{"n_head": 8, "activation": "swiglu", "rope_base": 1000000.0, "attn_scale": 0.102, "tie_embeddings": false, "parallel_block": false, "init": "uniform", "init_std_o": 0.0046, "optimizer": "muon_variant", "lr_mult_qkv": 0.5, "grad_clip": 0.5}
MLP neurons of a small language model. Each row is named by its layer, matrix (gate and up: input weights; down: output weights) and neuron, and shows model dimensions 80-271. Each number is 500 + 50 x the weight over its row's rms, rounded and kept within 0 to 999. Numbers have three digits each. A neuron's up and down rows have the sign that makes its largest values positive.
After each neuron's rows, "fires on" lists the tokens most often at its 100 highest values on Wikipedia text that the model never trained on.

L4.gate1655:503466530515602561583508517499514374439533534474532431459474548517446554452557517516447455493505527527524431572465512499529573531513452521530427489469576531481537549543529495517553554533529513510489460490493487583562441489403500510544600520496520377559445553489381603459522518492529551486521482480523422481484528505570517464452535520544400479588518510542489505475443449555454394437522531531494492625544554525507482520454441427459559428441517436545609538474615609461444591456437577460406456509538496526515542542571495469439351472553441532534530493577461443454542516558497462534
L4.up1655:532551536431538493437491460513489548441552549530555527545448377466549513504508480441507531584489583573543561543467497462393392606439476574390525424456397436476542495451619505437503594480508570576538527604565473566463499418469448488507497533588412545417459570493528565558441463544462503519424510470533534563500575604496486460514589495494519488475520493504505521569466457576525417444498394444502511558479493431472430535541470509535502470535488492495453484493541436599486489448448561465568460578540535508523552438585521509513521471479537529521619467546462586473410515539416362530
L4.down1655:535491535540548581430500443511488566581559545501494508540441496544493569483445483499536508535530542572481520494516498465492427551536482548481439493600503513478546405450465565517556489464531447487482461501460465519564542594458409470507522530356533519517471547550580496526570431509450526563524595519482503560537425497489561457403557432574533588579507459517463435531535586581489486452463556414553531529480584541467606438463499575489453439517505452518440475358570507552603483606506523507503464517461543406495555426481391566499476484514414587521547477479519497519461454599572433421
fires on: " of the", " one of", " and", " of his", "ur", " of"

L4.gate1048:525580438530483546483484456522495484484554437541571586586504538561472488459529560508576612513511486511553467474489466494448501517541507521500466602501519437419504526467487410542534579524477485495543499496457447617424543643598457505463502445449546530476419485480485519456567623552534461477429557402539399518459386485559444422519468421495468505526562517453471507423460524512555469408489489522540470466438527380526463531438524557522467487527525461518525449487504510446494507486557444451561556523393480560413524410501479430532594513460452588485546432483564540414459534556492540575
L4.up1048:473546446472514555438515429438462480520437541493534478482474534577562477406447499475531535553570520450594479541443537488527512507523569474544543556475538501487493515448456554471543567567436548501652451488441459598525539528576502543464487486513529448515418559472509484480473541504479490443452503490476447479459463501546570554539523455435509436562462491564449451503490442538554452487527547518535472483524521413567498470391451473533526426493547457536552467457524535514527518454474418507511530600499440490504500451537469518585423588469496573466546518509435522524565479586523605522
L4.down1048:523539404464541574477582410568487506489498477533466482611572553496517507460453492481559518601535471498674534438554536466451493438588434399454547597546497450543460441459485544512478477608426555469607543472256513533488512504639477502530516502446555478516514514439431519495483502485528424495529526433508482475507413529513560509505522567539526512544464499527476458481486407533471546506560452480464446434428448494454461476516555469450480467486487518572560497444514610513510476551515421516444462545488525475523542475508432443582370515506506487436531510575573414529506493460514501480
fires on: " and", ",", " or"

L4.gate1329:528571497489419444481429555549465485515498538472503494482523466500593572590504504548519466492540511480589491588468609478342404443539525458391492528536463509536606473449496395462545481439482497501402566504508465517480554430504564490448440513525526571559448471519508485510508443495436553511544516477460502574440507484490477514504573580400503386468493523519558587482585451445472572493441535436520466484599421436537475584514522482588528535494533560501535537506496463563537521539464589513460474529553458505479449485553489513464511594562476508497445483384453490558464532450480422541
L4.up1329:531396475535424504504421493481489485531470538467471474477481465530484493474592525496611525624452579478461446466510465555475528504456538528580558569452454464530543464445416501612466395470505536518409575543565537630456565471533474570489432613531473498482545502536467397442505614455485425414534458414450489527435460499621517500514537553417462529578493439403495599544519467481446506521460561551515480455470503519551462557480539485439437510494551452397507490515460603530550485530596517514542525455529522529510456569420570561533486512594496636574534427564487565565494444446445457564
L4.down1329:453564473465407561543463544542455417568477545474559590468396567499421467436538535482469472505543529434513546466537512569515483487438596482487483390593452530451431513575480477462444534529421469461485529540409493509406429398447488490564466508467525561508410548567548551534629515470563535548518469581531440478461443524446451473448481484388473545544523411613527518513516566580519363479551494488490512530481441425516398465522590567462533442475556525524510551444511479458512520563461509496524414502550488472408468451538439523536546483524542479471481442473465517468610538593470531489
fires on: "1", " |", "\n"

L4.gate1612:541506570498543446566547486450369557560559572440505545388472580438448554567487534516529553530425391521566510547489431524654523517501535457495504474463466481468454395473521434497484417564561505440521539528542476512479509550490480514514483485448541555450484550506528438530604463590498454489500462549510481509550455468506439420584504455487478341434562506428512496559516557560496466507508486499474465465533465524503511570523535491478485560484445439509436556459491442418448475444501482637531399511461481437528509441428586511539392597504512461507487469523474500507503469541498510497
L4.up1612:587520492464498602532435592462453462514513600485480576483490542475516506584583582469495456440380478442498561498488515497579480461526467481419595522431545522430495551495461535545511489541567439517509542432633513517521517453540441472556494489553588551507463481505460535518521516517429378459408524512575531494559586502498479410574527424446485458500507485454516444457488540529475522519506558515542464450361582470494492528492445543462456460489387459444497465476497518466504516457437536483494509544508629569567454523501584600535546518478523539494521516572526520553545426593509524514
L4.down1612:520495531589483519563449440593444461546523552532517519504565511497489476595441549506451511428577504509438451525495557565580470502496521459520545496488430576441428484532501508584538432556564450516538515510664549448548404519487481456487560522467477505534421500564491500481589569517482582511520485471649501489648543543523486561452545458507483434477459479525485500496485600517503547576467544532503446555473549540476439534506436537450533460429507434512458533440481494552500519581481460480494463435515505354486441494480661515555439488441504547455491586547479587523527532454556419522
fires on: "\n\n", ".", "\n", ")."

L4.gate1241:451465532414545505485536422466475473438518577424529503552516526548569500532532519554575463551410469540369472403510457495480539534573543481503442599394477427616540479545486485495454571535554538430531494657538463467582470514465516462574502531431455550462489477420482592577550406529571510567540534481539541462452517426482459545461482446522460511524514463572533456598473493462529522390605486402445454438498439392486456525484437489423553539482583478488564456563507471504483487571533550498432537549490593525486524474530473448535427534445537464436458562534442505510528615457484562401
L4.up1241:539630525391549545489490537557495550446600560520490493532502535550592498642554435537557515565540509553629518478483441527571466619534455402410506446524445419568488498529528520517487490518520534549447420463592479500522545476459412479453445547518450525473418611529487501584411502545495581504581515486495457362531488453545575552412525473406503509351522452562491535541505451491559588528489474463506456516473534468514573493464534459458503463451471552520525439554450495521420546450535500387543556524497502459454499528571585463542441552419529494499491469561561438496513532503536433532
L4.down1241:495528489521548522480520432413422420508446474519468444484575505532545577444547413590539495555536547453558572464453425443521559580520379507478498531554516454562469479476548578500585505480406437453460498545496500434515451474545449585380512469573562391449446437462454469533451559484466590479579538489493509521480471512502574494413481537530560455441469577548572572495398539495511431524565521527510459545500491466504471512502538541491525440434508429537509459560558486411392578538488508504526424466501496504449456481529489410565499536490613413454490469570490448560461418563433449553
fires on: ".", "w", " U.", "\n\n", "th", " more"

L4.gate1066:516462457491505534480446558524541523509541598486474546528493454583592502551547558586485554473438530540611547465531509510489582423534488470491440547399496474441438501563529502493449567512459493546533499532528377549463609489497505481481498514596527496554397509487502545559443505503465450458573486488525413525583494319509486484568512452532534490563477625460541531503442467541536461517577431484570479537397586490447521477543552442527558493502583537511511483509602566448517539435543457542531518387485488591476449433513509504529476477523539502392435583552517449487517449531489598558
L4.up1066:573417458550484634527439484520517491538472438505461511517431547471431506596483562538544491525514453530474438442459470437517489420426411512511540581443485622513489641473522445513558468502389533478576521433508540528523488504495492465558354502502459402507544496498553562473534489444548439606504592479472537417513515530602537498510517569432589514530522622502535561476388497413547500475517506501494577531496458492524514556468460519461576484483500551517389453571499501479509484523427537443478503454468478497491538511464480519561450478482485448505473529546545450529512616625572489494
L4.down1066:468468524430445439478498571492507551471518517489487572593485468579550527443539507464437547559553521513484492414506554458376453568498493548473526550437506468582509455549551482608443515572540513475459516540292485528518417556508528460509583528614430495475511558436451507489442390472514478469500511562473557462490508514420634488448578526519443504449490501484589585467476433481468568531518454566497551551504492533568532507556561540488607449536486422513531504461522533645497445542569444471506522502472633504480562522545541519508493430627422617468529510461545569451460512511519505419
fires on: " | ", " and", " that", " or", "é"

L4.gate1489:522580561430417478449508533468534527554450548545582552517554505464556491553463546400513518486487416499427447573616405579588494484509472567561533592551528457397577442509519567549427572509503496524511604528511553552598549522519624447448438535437500556657560532488544500532477598535433496455466474566460579492441489495514499543434502465592483482571466446393472501492390474542490400465529475519541489457559451497494441465535508574446645397523485457560549490498538470499622509465525511335512478494465532461479517506389545532556532622453492496548501452570553544515485520496426473451
L4.up1489:449495626475487463510524483487517555509462416512457521525490400524642533524521461548494549559495519555483461488467537494431508479496556495396466590523536550480490567449428601457529632512507533546420525483490561460430482427539466443460423519459498496537548517532463497502541432406449455492504541528398461351646508493552499553447491464388448520512547503508438515482486539483487582507425514445505515410546454543518544517503527486453540546535476504547481486481477536557450534555492435581570469435571415527478466481645406466517609505448504550498492519562542620518481523517486542503
L4.down1489:471424481497497420579413479522513456505544469520437415544439507447515453423539490495498595527431511549560484487464510506530564530446515567470469500526554456509510549443487502400409550504484508469460522439446508536519494559449473514547616528545506530555462481510627428546459493498508431566547449506371495530510500488560422552456567495467556491536454484500485556470495562522454489543616414563474483585555423524459472516551511573535500459453523460492517526488545539434569565404548414495563592468388483583523494480596532472579496539459513419428493509568554518461418413406565512474
fires on: "\n", "at", "\n\n", "|  | ", " | – | ", "| "

L4.gate1095:469558512501508497525394470505453523559537481483537457524601499574490517567449554423455555501492498513540479577474503478592577566540562430503467475406453548447304505516493463438522458473526462441475427485498445470462505463470594519456471498555485518470444563498546542522523465491428540566485478428415504450526505485523623459425518427480473447519503485447563476445526463468498522485478499503509501544408448524467509563453447493518539525512468547532482554547527528469649490420469535514454502519553531473542448559462457422585494653493501562539456503437461554467563499468416515538
L4.up1095:585538529550440491463476572537433493513473530594414479537515383566590429617463458547551560584463422491463485511455433421538483493484575469495630422535490600522552553441478530521498532493488552407458555546600480617528496556456490529558547606483508459543527508513500461512495499478432444449405535548518519484528490516631499544448495573509494466545492457551493533421527521420530421464423475543629545447493484516496541501582560483548470496538500552453369499498483502502551576442534615521492461522598436565537471484569518517558536512541567508486528420538432489539582473490498523479
L4.down1095:440467549533476492547479489499542443466530454490479384450461482549470420462483481485498530499477561571528434539451435449517520553526452429486523472506506482458538434616496566501479487491536527466511504467386528474444515479474478558434438498581539516573535405462422489478499424457463457526535532514428517474416486470508498500473551545491446429560469397513453428591475597607409434462503511475429453497532495519479451513612543495568552504605651473500476475402395391512470410522532425478477470451493488507415465508565491593378590522545539482446493547575492477473437449502456495540
fires on: "\n", " more", " ch"

L4.gate1077:559555495490494441548537504476529474541546646492494541397430602606510537567487607464523482467515529513441426520430461492574526509474458598481517522415449508394548515471568546493511440474583571480528488451577580454504421393536512404563470502500459455513513531514485473534570455459527452504586581509499480380385446505512553525458472494446503496478526413492578588420446497479499507437486476477487443441458474454466424498459519493562512475527516439507560510523492481502517526510466501465481511484518528434463519540482514446534563509466446491487506539573484527502501537484466528554
L4.up1077:564579465477504514455493516504452523544535473449505509485484459460515436451554456511555471551531482534468544479455575479548501488439518546476545489519560450556513477447523440471424494431443468552450483518497470570575534534621330621440435537487595521543527497502522513479495439460481606503472546449584539502584489458487479439506461524577568448536498480524581534421499407504556605525478486454418504543421540499412508483548439457514504513444631426533535430419452478461431526492386510443468460508505500455506549477494542511509435561500523465521412489411502618487450555457512514467
L4.down1077:518510477457426543517454493567561498360489401509510412365509521459593492460479515488529574457549468510554583499562462464488508438493631517536610531466452570473459537504549545488476484425413521446496415461523506503490396480443566536482509586526450493511518459519564437524471472578413387537478529466493490477484500594502479482398472501482588502509502478418551464520478449556509501517489499502464513427497518478457506471537610511530524532520482442514464474469533455552425492446490550391564488561511480488449498471530455538522396522517551413459477471535452653421477509556470524506
fires on: "as", "ac", "at", ".", "-", "\n\n"

L4.gate1344:420530536572474510512534502480482465511508535406555537493484478549426570537450477482490565459528468491494540504451520490545439534434487619520487541537479414470525503433459467545543471465510595474594475538520512539543466462526462524500480530491497528506462488597453504496418453523502485520478547598480488505538529506503503472383564535565504410643497437459436554460586489435375533562548527432453539447532503509519496602513468526528464443518513530479452552538565381510488514424481565573464434584510496443434460531536586426522485498503479485478459511541536530504501550459505392458
L4.up1344:475582528502460480530509480506522550528564496572441466598471474426481465542397523435489534474528460552440469542424474578588488497449458453431534469516488466507453494504544467440429528468502489482462484518514450506491532509443443510487572483543554463574562548465549536543537529396500489412502499460541399586477497556596450503578579559456354430564451543471582537497519508587545467452550465579534490490504546467498474498461525515541539487484544460477481479480537640393451587521440475434494518414415478639608434491596448559504464389558534533487483548508484451479536519480524603442
L4.down1344:491554489481610566537553504529589445547447552485555474583482503402540550571488512537458616436502495502444508559416470441625368553452444459580524421479515447487494452522522326449587540521556410493421468435545553605435441535463540475502512466444461513436387466472479514563538553511487542451543569555533605470549450459494419459478526454524496474507450528493524460493537435524447486545518523467498481503541537471524504477424506484499562498383484546439399538502546452530574451436439427511538509474451455507399456533604569459502483479576458523456505436484478528481538502500472475467
fires on: "\n", "\n\n"